MLP neurons of a small language model. Each row is named by its layer, matrix (up: input weights) and neuron, and shows model dimensions 128-255. Each number is 50 + 12 x the weight over its row's rms, rounded and kept within 0 to 99.
After each neuron's rows, "fires on" lists the tokens most often at its 100 highest values on Wikipedia text that the model never trained on.

L8.up1421:53 57 63 61 39 37 49 62 52 55 44 66 37 54 53 39 60 43 49 36 38 46 45 55 60 42 43 45 62 50 50 60 63 53 50 52 59 52 46 30 39 39 23 41 51 60 53 42 54 61 59 55 67 74 51 59 62 45 69 32 62 44 40 51 54 44 71 46 75 48 33 44 42 27 54 71 42 72 57 68 54 51 49 57 57 74 55 74 65 38 54 47 38 28 45 38 41 57 64 39 39 63 53 58 60 34 35 49 44 63 38 35 51 29 37 50 59 45 55 23 54 44 65 46 45 49 42 38
fires on: " J", "J", " j", "-J"

L4.up581:37 70 49 61 62 48 56 48 31 50 40 43 52 32 49 30 66 48 57 53 35 53 35 39 61 35 39 50 39 38 59 53 61 47 55 47 62 32 63 54 36 31 63 52 47 62 34 56 52 56 48 46 45 59 55 60 58 57 51 61 33 38 59 51 65 45 64 50 29 55 75 54 53 50 47 41 48 36 51 68 62 32 63 75 49 68 48 55 42 42 53 30 66 38 68 50 49 57 54 68 70 41 63 43 42 48 66 63 32 59 52 52 36 31 37 60 51 50 51 52 59 43 44 64 71 39 44 38
fires on: " and", " the", " second", " first", " fourth"

L6.up468:49 50 55 57 47 45 54 51 42 47 46 31 44 55 49 60 41 55 67 69 48 43 38 54 50 44 26 46 45 41 52 31 44 35 33 80 33 60 68 45 76 71 47 61 59 66 48 57 58 41 60 48 55 50 51 45 58 40 71 47 58 32 36 26 56 50 59 74 69 52 42 36 42 48 66 33 68 69 57 57 63 56 69 51 46 65 58 49 52 64 52 44 50 77 54 25 70 52 50 45 37 63 69 47 66 38 67 61 47 43 39 68 61 50 40 64 53 44 57 33 55 45 42 55 37 28 59 45
fires on: " in", " of", "P", ","

L8.up121:53 56 42 29 32 55 60 48 27 59 61 38 48 65 53 31 69 25 55 56 60 50 65 31 45 45 55 49 51 50 42 54 51 58 64 40 59 38 65 63 63 56 42 58 53 53 70 46 60 52 34 62 67 54 52 46 48 51 63 34 52 33 48 57 32 71 43 64 64 54 49 77 66 38 44 52 43 33 50 34 42 43 59 42 35 50 39 31 49 37 51 71 56 63 57 60 42 65 69 67 67 61 51 58 38 56 56 49 64 35 50 75 42 64 55 40 43 48 21 54 29 66 49 46 43 47 43 47
fires on: " ", " (", "ed", " M", "end", " \""

L8.up1404:61 31 60 53 40 37 47 47 47 61 31 32 46 51 43 54 58 52 37 66 52 56 21 54 74 39 44 47 67 60 51 57 54 45 43 44 46 19 95 35 55 61 50 31 51 77 45 66 70 53 56 50 64 39 49 47 50 35 53 71 44 39 70 41 52 53 65 25 67 48 32 31 33 57 58 47 59 67 47 52 58 39 62 55 58 49 42 43 53 53 63 33 57 50 61 48 45 38 54 55 42 65 49 54 58 53 39 49 48 37 49 54 59 51 46 71 58 60 42 41 47 41 53 32 34 27 43 27
fires on: " was", " is", ",", " were", " and", " be"

L5.up503:50 41 38 55 38 48 52 60 58 63 54 31 42 67 17 40 56 52 52 50 68 68 64 26 32 47 56 45 43 71 40 42 44 61 58 61 52 35 43 61 17 48 34 43 41 39 55 60 64 47 39 56 38 44 49 57 56 31 72 43 68 47 49 35 53 47 54 43 64 44 52 56 33 42 36 33 34 59 41 52 56 35 33 38 73 56 44 49 56 54 61 68 42 42 61 40 68 47 58 55 51 60 63 33 32 57 52 50 59 45 70 63 59 46 63 57 77 23 41 38 51 45 68 65 49 40 30 49
fires on: ")", "-", "ed", " "

L4.up1149:47 42 16 49 27 29 80 52 39 52 59 60 34 46 72 31 33 34 56 54 38 57 06 68 57 61 31 53 65 43 58 50 74 34 21 72 29 61 34 51 59 51 46 68 56 26 51 60 63 50 72 51 61 73 52 63 59 56 54 44 63 33 51 67 55 63 69 64 42 40 49 57 47 44 54 49 53 47 57 44 34 52 50 46 50 50 74 54 39 37 64 47 67 54 50 43 64 43 46 47 49 33 37 59 61 49 68 40 38 72 54 59 42 43 61 39 53 59 39 41 68 58 33 35 54 44 47 60
fires on: " of", ",", " the", " and", " for", " ("

L6.up1439:51 48 61 53 43 45 27 50 75 65 57 27 39 54 54 38 43 53 23 66 35 44 53 32 43 70 56 21 51 53 43 55 27 40 58 49 47 43 54 62 81 44 30 57 48 53 47 35 42 42 55 51 74 55 37 43 41 67 56 67 59 37 62 45 61 56 52 67 55 49 46 46 66 58 54 55 61 61 43 45 58 40 67 49 41 60 36 39 38 48 40 53 23 61 57 52 38 42 42 74 42 34 53 27 43 51 64 33 57 57 61 48 44 74 68 36 47 59 28 56 64 40 50 37 62 37 61 47
fires on: " dep", " C", "-p", " c", " d", " comp"

L6.up824:58 21 50 68 47 37 52 67 51 45 38 67 48 50 46 44 53 51 43 45 36 47 65 39 33 21 61 68 64 54 43 40 85 47 67 38 64 37 81 68 63 50 41 51 54 47 54 50 28 46 70 25 33 54 56 50 65 54 43 40 62 28 59 55 48 70 30 57 46 57 43 67 57 59 48 52 45 55 68 58 41 43 60 68 33 48 70 16 40 69 47 46 39 67 49 49 66 45 55 59 46 42 46 44 51 56 51 40 63 48 54 50 55 51 42 45 48 55 43 59 45 35 50 52 56 45 55 22
fires on: " of", " |", " in", ",", " north", ":"

L4.up792:54 38 43 51 50 70 53 51 41 48 42 54 62 54 62 65 45 44 35 48 67 46 39 51 58 47 44 24 58 36 51 29 62 47 30 55 36 57 61 43 45 61 64 50 78 39 58 63 43 69 71 44 67 48 73 63 67 39 54 47 48 37 55 56 40 45 48 66 40 49 68 44 68 44 58 56 49 59 56 70 47 39 62 26 58 51 45 63 65 45 63 37 54 43 35 49 72 50 33 62 43 43 46 35 86 64 49 28 39 63 44 71 51 37 46 32 58 46 57 32 62 60 20 50 54 38 58 49
fires on: " the", " (", " of", "ing", ",", " de"

L6.up1146:45 57 47 57 56 45 63 34 32 37 39 61 53 59 51 44 60 57 63 65 56 69 54 36 61 42 59 49 27 43 32 36 69 53 60 61 60 63 30 48 70 49 51 50 59 38 49 56 53 61 56 71 43 53 67 41 37 52 47 33 58 52 49 62 79 46 56 49 59 58 62 53 30 68 39 62 57 42 40 57 34 38 39 49 33 38 71 31 47 42 47 31 36 67 47 27 52 40 57 37 37 62 56 57 58 56 58 27 49 48 59 47 45 55 74 48 50 41 79 46 60 42 50 67 43 42 24 38
fires on: " g", " km", " is", " the", " as"

L6.up731:43 54 67 50 29 47 61 56 65 67 64 55 33 57 28 54 46 60 59 47 59 62 49 68 68 40 77 47 51 53 36 54 66 49 47 54 33 41 29 37 66 47 62 46 53 73 46 60 32 27 62 61 39 60 52 52 55 44 41 35 52 42 43 42 64 67 37 40 62 39 55 66 38 72 44 59 32 72 40 47 39 45 40 57 55 60 37 38 40 35 34 30 70 58 48 27 32 52 61 71 65 37 51 48 76 46 13 36 42 53 65 55 48 40 48 47 36 36 45 41 54 49 66 45 69 49 50 60
fires on: "r", " Pr", " br", " pr", " Br", " Dr"

L8.up1083:52 52 59 49 40 67 45 47 48 64 51 50 44 52 59 47 58 46 49 61 69 58 48 37 52 54 60 28 51 56 36 46 55 66 42 49 51 40 49 52 62 45 54 44 64 49 60 51 52 68 56 62 39 62 46 42 55 40 50 63 56 41 36 52 36 76 46 68 47 58 33 54 56 50 52 52 56 50 39 53 36 53 53 53 44 58 76 30 51 46 55 44 39 59 57 66 53 55 37 39 45 47 70 50 61 63 39 30 52 31 44 48 49 66 57 33 58 57 31 69 45 57 52 42 39 66 72 36
fires on: " ", " of", " in"

L8.up882:52 44 44 47 52 54 33 58 62 54 58 52 32 54 54 48 38 34 66 56 55 57 36 50 71 49 36 44 47 59 32 44 61 54 49 58 12 42 48 38 20 59 58 36 46 54 60 51 48 55 52 61 66 41 68 46 65 50 49 69 54 34 55 37 64 46 52 78 64 50 58 54 33 51 43 48 55 38 45 50 55 54 26 59 32 61 49 51 81 40 31 43 47 73 44 53 54 52 36 38 63 39 44 34 45 34 45 59 59 46 41 37 55 47 56 35 77 56 31 35 60 42 43 34 61 26 56 32
fires on: "S", " res", "s", "-s", "j", " Br"

L8.up424:63 35 47 55 57 38 68 54 80 68 55 55 25 21 38 50 43 51 49 39 73 65 50 54 52 52 49 54 38 44 51 50 53 47 67 54 52 80 41 59 47 73 44 43 38 27 55 55 55 31 33 65 32 37 47 46 60 48 42 36 71 62 41 38 58 48 43 43 68 44 42 72 71 37 45 45 47 49 29 73 34 55 61 55 41 51 67 56 58 53 51 48 46 59 40 45 37 60 58 55 53 55 34 59 61 68 49 67 64 48 41 34 62 36 54 60 46 50 83 46 45 56 42 59 31 64 47 48
fires on: " |\n", "am", "an", " Am", "al", " am"

L8.up1523:38 47 53 48 74 42 61 61 26 44 57 69 65 39 58 52 36 40 40 47 45 54 43 41 46 45 29 69 55 39 61 50 49 53 45 41 56 68 46 41 47 64 44 45 51 52 42 51 70 37 68 63 56 67 36 63 49 29 53 57 51 69 52 44 67 53 67 62 45 40 34 45 27 38 57 55 48 57 36 42 65 22 32 64 60 68 42 17 56 53 57 63 27 57 48 33 68 47 46 57 36 54 69 48 48 57 31 49 46 46 57 49 43 60 46 56 41 47 48 56 30 40 43 72 63 36 55 62
fires on: "|", " in", ",", "-", " the", " Europe"

L5.up583:65 21 41 26 74 27 57 43 41 52 44 57 63 52 56 60 62 51 51 46 64 58 33 38 58 50 57 43 54 36 48 72 54 49 57 40 54 46 47 42 53 54 43 47 63 41 41 52 43 62 38 29 53 66 53 51 40 63 63 43 57 43 48 38 43 41 51 61 48 54 45 57 45 45 49 80 64 47 51 33 28 57 51 52 47 46 69 59 61 59 41 33 52 57 37 54 60 47 54 51 40 39 20 68 45 52 53 43 76 43 47 55 37 51 31 63 46 68 16 69 64 69 65 56 26 51 56 52
fires on: " ", ",", ":", "ai", " of"

L6.up1486:41 61 51 54 47 70 57 77 53 40 56 61 58 35 50 48 49 47 48 61 35 54 53 38 39 42 70 52 26 52 57 73 47 46 55 49 38 53 41 36 65 52 41 64 67 58 64 55 41 56 49 40 49 54 48 70 55 73 55 23 72 51 29 49 60 45 32 53 41 33 51 23 53 51 38 58 43 51 46 68 53 45 45 81 71 62 46 53 48 35 39 61 73 48 43 35 62 47 33 60 49 56 43 58 42 59 35 52 42 51 54 38 51 38 66 77 41 61 46 59 53 46 38 45 38 48 67 42
fires on: " ", ".", ":", ",", " of"

L8.up411:39 49 69 46 44 58 52 39 60 51 74 49 54 46 49 43 42 56 58 35 36 42 60 43 71 51 47 47 55 65 37 44 55 50 66 60 35 57 60 44 70 28 54 46 49 36 63 44 52 62 39 45 51 49 40 43 54 53 52 61 66 79 67 35 45 42 52 71 42 57 32 56 66 43 48 38 56 49 43 47 38 51 40 56 74 38 59 49 60 24 36 60 57 65 35 55 59 53 69 49 67 29 52 40 73 56 43 42 61 31 46 35 36 59 57 36 27 63 44 63 40 50 46 49 49 59 47 37
fires on: " at", " to", " of", " attended", "°", " from"

L8.up505:68 61 50 52 64 58 54 27 30 26 37 50 49 45 60 35 65 55 37 58 54 51 62 51 34 57 60 65 56 38 40 40 49 41 52 55 62 60 65 40 44 39 51 51 49 57 45 53 65 40 58 55 56 73 46 43 50 45 53 58 58 58 20 59 60 46 40 48 27 41 27 68 72 59 58 49 70 61 49 58 56 44 72 43 48 67 57 23 49 54 48 66 46 50 40 54 60 45 51 79 61 38 52 48 63 55 62 27 57 51 55 63 43 32 53 62 68 51 50 53 59 49 43 57 25 61 49 47
fires on: " north", "\"", " \"", " south", " west", " km"

L6.up1405:50 66 43 56 45 35 47 55 41 54 57 58 40 52 40 78 60 61 68 69 16 54 66 55 65 35 88 71 41 46 48 51 48 47 81 65 47 68 47 48 45 62 27 56 50 48 50 64 36 68 56 43 56 50 59 61 64 49 48 66 52 39 43 50 44 48 52 50 59 52 61 55 63 45 59 32 53 70 42 39 42 55 46 68 73 48 64 65 42 56 52 52 60 59 42 22 46 55 44 37 41 52 49 42 50 36 55 32 60 51 69 40 46 75 63 46 35 33 65 38 44 53 37 55 45 57 20 78
fires on: " to", ":", " –", "-", " include", "–"

L8.up1392:49 35 44 45 54 60 57 36 60 40 49 69 42 69 45 48 38 39 45 56 44 73 59 45 62 35 35 45 61 55 50 60 61 63 52 61 55 67 55 37 57 62 41 65 47 43 62 43 43 38 38 56 45 46 51 44 38 45 65 42 61 61 36 66 64 39 50 46 40 61 39 69 53 59 44 42 47 46 25 60 38 47 63 26 44 48 60 41 54 38 56 49 44 58 58 14 61 69 61 59 51 45 62 30 62 57 42 32 43 43 63 52 45 35 35 62 47 33 14 52 63 57 48 61 51 69 34 13
fires on: " the", " north", " km", " south", " to", " on"

L8.up1321:36 53 52 40 45 47 46 65 27 38 68 50 52 67 38 42 65 42 76 47 63 73 50 18 42 62 51 39 49 51 53 70 36 47 34 43 44 65 58 58 55 47 58 52 49 64 73 50 52 71 35 46 64 56 38 49 45 27 52 66 57 58 45 77 56 58 58 71 50 42 42 38 45 47 60 41 39 44 57 39 46 47 37 40 28 52 48 25 21 53 21 45 56 52 50 49 70 48 66 45 32 54 64 46 54 57 64 31 67 47 58 44 78 36 50 39 58 40 48 53 59 55 55 47 44 55 75 49
fires on: " "

L4.up525:53 47 58 53 67 40 51 61 39 56 45 50 51 38 55 31 43 65 68 39 75 51 47 39 62 59 68 58 41 37 68 57 31 53 33 52 51 34 58 52 47 44 37 43 35 35 75 52 37 55 58 37 39 61 58 45 50 45 72 48 37 51 48 57 56 42 40 66 78 66 54 40 32 54 33 59 51 65 49 44 59 69 49 79 45 59 46 30 56 44 48 46 37 32 47 26 46 54 41 71 46 28 36 65 61 66 54 58 46 44 64 60 44 61 47 45 31 40 43 40 47 66 41 33 38 38 53 62
fires on: ",", " of", ":", " May", " |"

L8.up111:69 57 54 36 50 42 52 74 31 36 62 42 61 40 39 67 61 45 46 43 28 43 35 48 38 77 44 32 58 50 40 53 66 39 54 35 48 46 52 75 54 46 31 28 55 50 54 50 63 49 72 49 54 63 50 51 41 60 56 46 61 72 48 47 71 39 40 42 60 35 54 49 43 46 56 62 39 64 34 50 49 09 50 68 64 55 47 59 27 52 70 62 36 67 35 45 33 42 49 62 47 34 61 73 54 74 53 72 47 48 48 44 49 26 35 61 58 49 61 63 54 58 27 40 45 44 47 50
fires on: " Y", "|", " an", " U", " in"

L5.up1109:30 33 77 55 27 53 51 21 35 48 29 34 52 37 57 32 42 46 41 46 48 39 44 59 52 33 67 42 38 55 55 40 51 36 60 54 47 52 68 49 36 54 42 46 34 50 62 65 42 47 75 51 49 35 28 59 47 46 65 35 39 45 19 51 63 53 47 37 57 59 56 66 31 50 64 64 44 60 47 47 62 41 42 67 75 51 51 51 47 40 35 47 59 56 59 49 50 73 60 52 45 63 46 54 27 42 47 42 77 33 67 46 49 43 36 63 51 50 52 54 52 37 46 64 34 45 66 44
fires on: ",", "),", "\",", " and"

L8.up471:59 52 60 61 36 42 54 43 56 06 33 45 47 60 28 53 41 41 57 48 58 45 70 40 40 30 43 47 47 41 56 38 57 64 47 77 38 53 60 65 44 56 49 63 49 52 42 47 69 28 64 57 54 46 32 55 67 39 55 47 70 29 40 41 28 35 65 39 52 47 51 39 53 33 53 51 69 60 62 45 55 49 51 45 83 68 51 36 67 43 45 52 45 75 47 59 70 61 32 36 30 35 57 38 47 48 62 62 32 53 41 65 62 46 59 57 52 33 36 32 19 60 59 44 49 47 40 29
fires on: ")", ","

L8.up815:47 63 63 66 56 37 45 42 76 62 52 38 29 29 25 49 64 51 38 22 41 52 49 69 53 49 49 24 66 65 56 54 62 26 61 67 39 59 51 52 46 65 51 50 39 48 34 72 53 42 61 68 47 63 62 58 55 78 53 43 57 36 36 66 59 57 49 54 53 44 72 34 28 45 51 50 57 49 55 43 48 66 33 52 58 69 47 59 59 46 38 43 49 53 47 45 44 58 52 52 41 39 50 42 22 62 35 54 31 65 49 57 20 48 50 46 48 30 35 49 42 53 64 31 54 40 43 34
fires on: "r", " Tr", " Pr", " Br", " tr", " Gr"

L5.up1157:57 61 59 58 33 49 59 46 54 20 46 37 48 44 54 55 48 34 47 53 82 55 33 58 32 24 40 39 51 77 54 40 63 66 47 60 53 62 60 60 58 46 37 62 29 31 56 66 45 26 65 45 68 31 47 68 51 58 81 49 74 30 56 48 66 40 39 61 53 55 54 55 74 58 62 57 39 54 61 61 53 34 35 52 69 61 69 38 34 52 58 44 54 69 40 68 45 59 72 67 59 47 59 44 22 54 39 47 52 62 62 42 49 41 60 50 57 52 39 62 63 41 32 58 48 58 33 52
fires on: ",", ")", " |"

L6.up235:40 76 54 58 09 59 60 42 47 51 27 68 52 58 54 39 60 31 40 41 33 50 50 48 67 46 59 47 46 27 63 54 56 28 58 59 39 45 48 42 43 68 42 62 42 51 42 54 41 53 62 60 54 38 60 59 46 34 45 51 39 46 39 54 36 56 48 38 47 39 57 56 33 59 49 53 55 73 38 39 49 50 40 63 51 47 42 45 47 48 50 62 27 53 58 35 36 67 41 44 42 60 25 38 74 48 49 61 43 31 79 51 44 25 27 48 38 53 58 62 57 23 40 80 60 48 68 40
fires on: ",", " and", "),", " ", "\",", " \""

L6.up604:56 65 41 63 49 69 44 51 55 37 54 56 52 43 57 43 32 44 63 40 52 58 74 56 64 37 37 36 51 45 45 45 37 50 72 30 29 29 49 62 57 48 48 38 55 33 59 60 47 48 42 32 49 72 41 55 39 70 49 32 49 43 52 36 48 59 50 50 48 64 45 43 65 63 51 39 71 57 55 38 64 48 45 49 54 52 47 61 35 52 49 29 46 66 36 32 46 47 56 60 59 55 69 60 33 66 56 48 63 39 77 52 60 27 54 54 38 54 57 72 45 62 56 40 42 65 30 43
fires on: " |\n", "|---|---|---|---|---|\n", "|---|---|---|---|---|---|\n", "|---|---|\n", " N", "|---|---|---|\n"

L8.up220:50 49 64 43 52 15 39 68 53 48 42 58 25 51 42 38 67 54 37 38 60 65 40 56 53 51 46 23 48 59 31 50 33 60 56 69 49 32 34 32 32 53 63 48 44 45 47 42 70 50 58 41 64 62 63 57 39 39 52 52 67 39 53 48 57 29 40 37 77 62 60 40 66 29 29 60 41 39 47 65 39 45 39 51 46 48 57 37 51 63 47 40 72 62 53 44 51 45 23 41 51 60 45 63 36 48 36 48 61 70 64 50 57 41 85 58 58 37 50 45 53 33 59 20 68 48 39 50
fires on: " as", "al", " res", " for", "ors", "s"

L6.up30:60 51 33 48 75 33 61 56 37 33 38 65 34 50 36 52 42 60 37 66 53 56 17 70 53 32 60 52 55 74 46 71 47 58 56 52 20 27 51 49 55 55 39 51 36 59 46 44 61 46 40 51 51 41 56 60 66 59 52 49 39 66 64 08 75 41 45 68 58 66 43 58 61 48 51 50 38 56 49 40 40 50 58 56 39 61 65 64 57 45 79 53 71 54 54 30 65 45 58 53 57 62 53 50 48 61 41 25 39 42 45 67 41 50 41 61 33 45 17 72 56 46 69 40 48 42 40 72
fires on: ",", " of", " in"

L6.up212:54 66 66 48 40 32 55 41 67 46 65 48 37 68 40 56 48 62 39 39 61 53 60 48 52 44 56 51 16 52 49 47 43 49 69 45 48 55 44 36 61 48 44 40 56 56 58 64 68 72 46 48 35 53 54 27 45 24 57 30 51 49 56 35 54 53 56 86 34 51 62 52 34 39 52 46 49 45 67 45 60 52 43 66 50 38 35 71 49 37 71 79 43 71 39 76 28 56 48 40 47 43 38 51 48 27 28 45 64 51 39 44 49 45 42 66 44 47 60 52 64 42 49 57 44 21 17 65
fires on: " he", " and", " but", " who", " after", ","

L5.up1059:85 56 46 58 29 65 41 28 44 63 43 57 59 38 52 46 38 57 31 37 38 48 48 35 56 43 73 61 40 64 64 39 56 54 47 41 48 27 68 54 41 44 54 60 56 47 34 65 57 42 44 68 44 68 62 46 46 42 57 48 42 54 44 53 41 52 50 41 52 37 55 36 50 58 56 51 43 53 53 56 65 23 49 59 58 24 59 56 58 26 41 24 67 44 64 36 49 65 67 46 46 53 33 38 61 41 69 60 48 47 75 42 41 51 43 54 37 43 55 49 32 53 28 58 71 27 55 42
fires on: " and", ","

L4.up1437:59 38 40 60 47 59 30 43 51 20 64 64 30 57 56 39 47 58 69 30 61 47 49 54 44 13 56 50 44 61 52 39 46 42 52 46 50 41 57 46 49 56 34 78 32 70 52 64 60 54 47 52 36 36 54 54 52 61 51 35 29 62 60 38 62 48 53 53 55 52 54 42 36 63 75 50 23 53 45 72 46 33 45 60 65 49 30 55 74 47 48 38 60 49 56 43 50 57 32 38 60 55 32 42 66 44 65 37 38 52 36 50 55 63 50 63 36 50 65 40 45 46 76 37 55 37 60 34
fires on: " |", ",", "),", " |\n"

L8.up221:49 39 66 71 58 73 65 52 50 51 61 56 69 31 40 30 47 47 15 53 66 46 27 29 37 24 87 56 58 52 38 50 34 62 45 22 39 40 51 57 46 58 36 48 36 69 71 46 27 25 53 53 56 55 61 56 36 47 44 65 63 47 66 57 57 47 50 53 76 49 51 50 51 44 47 65 34 51 49 44 54 51 51 56 38 48 62 30 56 50 58 39 29 40 41 51 49 47 31 68 59 38 32 58 47 54 61 34 34 54 56 56 47 53 28 61 51 32 50 39 74 46 41 34 57 59 52 24
fires on: " to", " than", " of", " number", " and", ","

L4.up296:55 55 50 63 50 31 53 67 58 22 53 49 55 57 54 61 63 58 47 52 52 44 46 45 32 58 51 63 39 66 64 53 57 45 42 40 38 55 41 57 70 25 37 31 62 39 57 54 36 71 65 53 42 60 51 51 51 59 61 41 87 35 61 59 49 75 47 68 55 48 35 51 61 30 43 39 51 29 25 54 48 44 35 55 33 61 28 38 39 44 58 48 45 49 62 53 57 66 43 51 40 44 64 47 65 48 49 50 55 47 53 64 52 60 43 35 45 47 42 44 53 58 46 56 46 36 66 58
fires on: ".", " of", "ut", "urs"

L5.up1355:31 32 55 59 43 38 55 40 59 59 12 39 57 55 55 47 71 57 50 25 44 57 52 54 59 44 31 39 59 54 54 63 46 46 66 60 18 39 29 47 58 39 49 48 74 30 47 54 43 53 49 68 66 43 57 41 54 52 66 46 41 32 71 63 52 37 58 36 61 48 36 53 52 45 38 68 56 47 56 55 68 30 55 46 45 52 51 45 36 35 42 59 41 81 64 58 49 50 58 53 27 42 54 36 40 36 57 63 41 57 53 63 49 64 44 57 65 68 50 32 45 32 44 36 39 36 72 41
fires on: " was", " is", " a", " L", "p", " left"

L5.up490:49 17 64 45 59 65 59 44 60 52 54 57 56 48 41 64 41 57 48 35 37 40 56 52 49 30 56 23 24 47 28 46 44 31 80 41 46 42 59 57 42 59 37 58 47 69 45 42 28 34 55 28 64 61 64 31 47 63 53 49 49 49 50 49 39 51 39 33 71 60 75 37 28 49 48 57 51 46 44 61 49 48 56 28 43 59 49 41 50 48 45 33 28 52 39 68 53 40 52 79 68 39 69 36 53 37 42 54 72 33 55 34 47 51 32 41 53 45 64 34 44 25 31 50 70 42 45 51
fires on: ",", "-", " the", ":", " and"

L6.up517:32 47 73 61 45 46 49 39 56 41 44 22 65 60 41 41 78 20 47 38 65 55 43 30 38 42 33 51 27 39 60 46 50 72 58 71 52 54 31 37 42 57 54 49 56 42 52 46 71 65 84 60 54 77 39 41 55 54 36 42 51 46 36 44 69 30 52 52 58 36 46 55 58 36 52 49 37 64 21 57 46 52 48 46 59 69 58 45 38 52 16 39 62 75 49 38 50 49 35 60 31 64 54 41 48 53 44 45 52 15 65 43 27 58 43 52 49 49 33 55 48 47 52 54 61 35 55 50
fires on: "th", "–", "-", "p", "st"

L5.up1286:51 33 35 57 43 35 44 41 61 60 36 32 41 40 64 42 44 58 51 53 50 72 32 61 73 53 39 62 52 37 58 64 64 57 40 39 57 34 28 51 27 45 60 50 51 43 58 49 53 55 51 86 49 54 58 36 62 64 60 58 43 44 46 53 40 52 52 62 51 51 76 33 63 61 31 57 37 46 31 64 41 64 41 62 63 66 51 44 42 46 58 37 69 58 62 32 29 28 50 64 44 62 60 33 62 44 60 52 32 39 57 48 23 54 56 45 46 51 31 41 42 44 46 53 25 46 57 65
fires on: "–", "-", " /", "0", " and"

L8.up313:52 35 56 54 54 35 61 34 57 27 49 56 40 59 34 65 63 42 63 53 61 61 36 30 32 30 71 60 50 46 57 49 49 67 44 59 35 56 51 38 46 56 36 51 55 46 57 54 57 31 52 56 50 53 45 54 47 56 74 43 57 64 40 45 58 36 38 45 49 43 62 47 64 51 56 61 27 31 56 68 45 47 64 49 64 79 45 52 46 39 45 55 38 57 37 55 53 44 53 37 74 30 48 51 38 46 60 55 67 35 48 74 64 58 54 73 63 42 52 29 53 57 54 50 52 50 75 32
fires on: ",", ")", "."

L6.up613:46 53 37 45 62 56 43 61 53 43 78 46 35 58 45 63 59 41 58 52 68 59 43 53 74 53 35 30 58 65 46 46 52 59 46 39 37 36 42 41 64 46 63 65 51 61 23 41 38 58 48 29 86 42 42 54 46 47 62 67 31 61 39 32 54 58 62 57 67 38 55 35 39 57 49 60 46 49 43 47 48 46 52 55 62 60 26 36 51 52 37 40 48 44 48 52 48 40 50 54 30 53 48 15 63 23 75 45 40 57 65 50 40 41 55 35 56 44 50 54 55 49 58 48 61 51 56 59
fires on: " c", " C", "ph"

L5.up916:58 51 44 21 37 64 46 55 54 48 72 73 64 43 73 40 47 49 49 61 57 31 61 53 74 36 57 51 64 39 74 52 49 46 50 62 95 46 33 42 50 49 42 56 48 38 58 65 79 58 52 54 55 46 58 72 31 48 43 55 71 68 39 36 28 57 48 52 54 55 56 27 41 57 50 36 61 40 43 44 60 72 52 58 48 61 60 52 34 57 59 58 37 60 54 63 72 56 36 48 34 47 47 58 54 52 58 51 53 39 52 50 75 62 57 56 60 40 39 37 62 52 38 58 50 53 50 63
fires on: " B", "-b"

L8.up693:36 69 51 74 34 50 46 45 47 48 49 63 63 65 53 63 61 42 50 50 63 53 42 52 44 52 57 38 32 49 51 60 70 67 41 41 55 62 55 64 55 37 44 48 38 58 75 64 40 49 61 58 56 28 55 35 57 36 77 25 38 35 47 47 61 58 38 59 58 67 32 68 26 60 39 31 60 46 54 28 68 51 60 73 45 48 59 43 58 48 67 79 64 51 43 43 65 60 26 43 38 48 32 58 40 34 42 41 45 61 57 35 35 71 55 63 39 49 63 24 69 33 50 38 56 45 33 48
fires on: ",", " and", "ed", " of"

L8.up1142:46 61 41 59 52 50 40 48 48 26 47 48 56 54 52 51 53 72 65 69 33 43 45 49 51 59 70 53 60 51 49 51 59 37 53 35 72 48 36 54 41 46 21 55 51 36 67 38 67 44 53 53 59 72 54 70 48 79 68 52 51 25 37 46 57 57 43 64 64 59 66 53 57 40 69 47 60 75 54 68 24 42 23 68 48 56 56 31 55 43 33 41 41 62 76 44 56 51 61 52 64 54 49 37 75 73 38 36 31 63 74 48 55 70 57 46 69 55 50 36 36 72 61 57 55 55 58 54
fires on: "-", "–", "{", "/", " (", " t"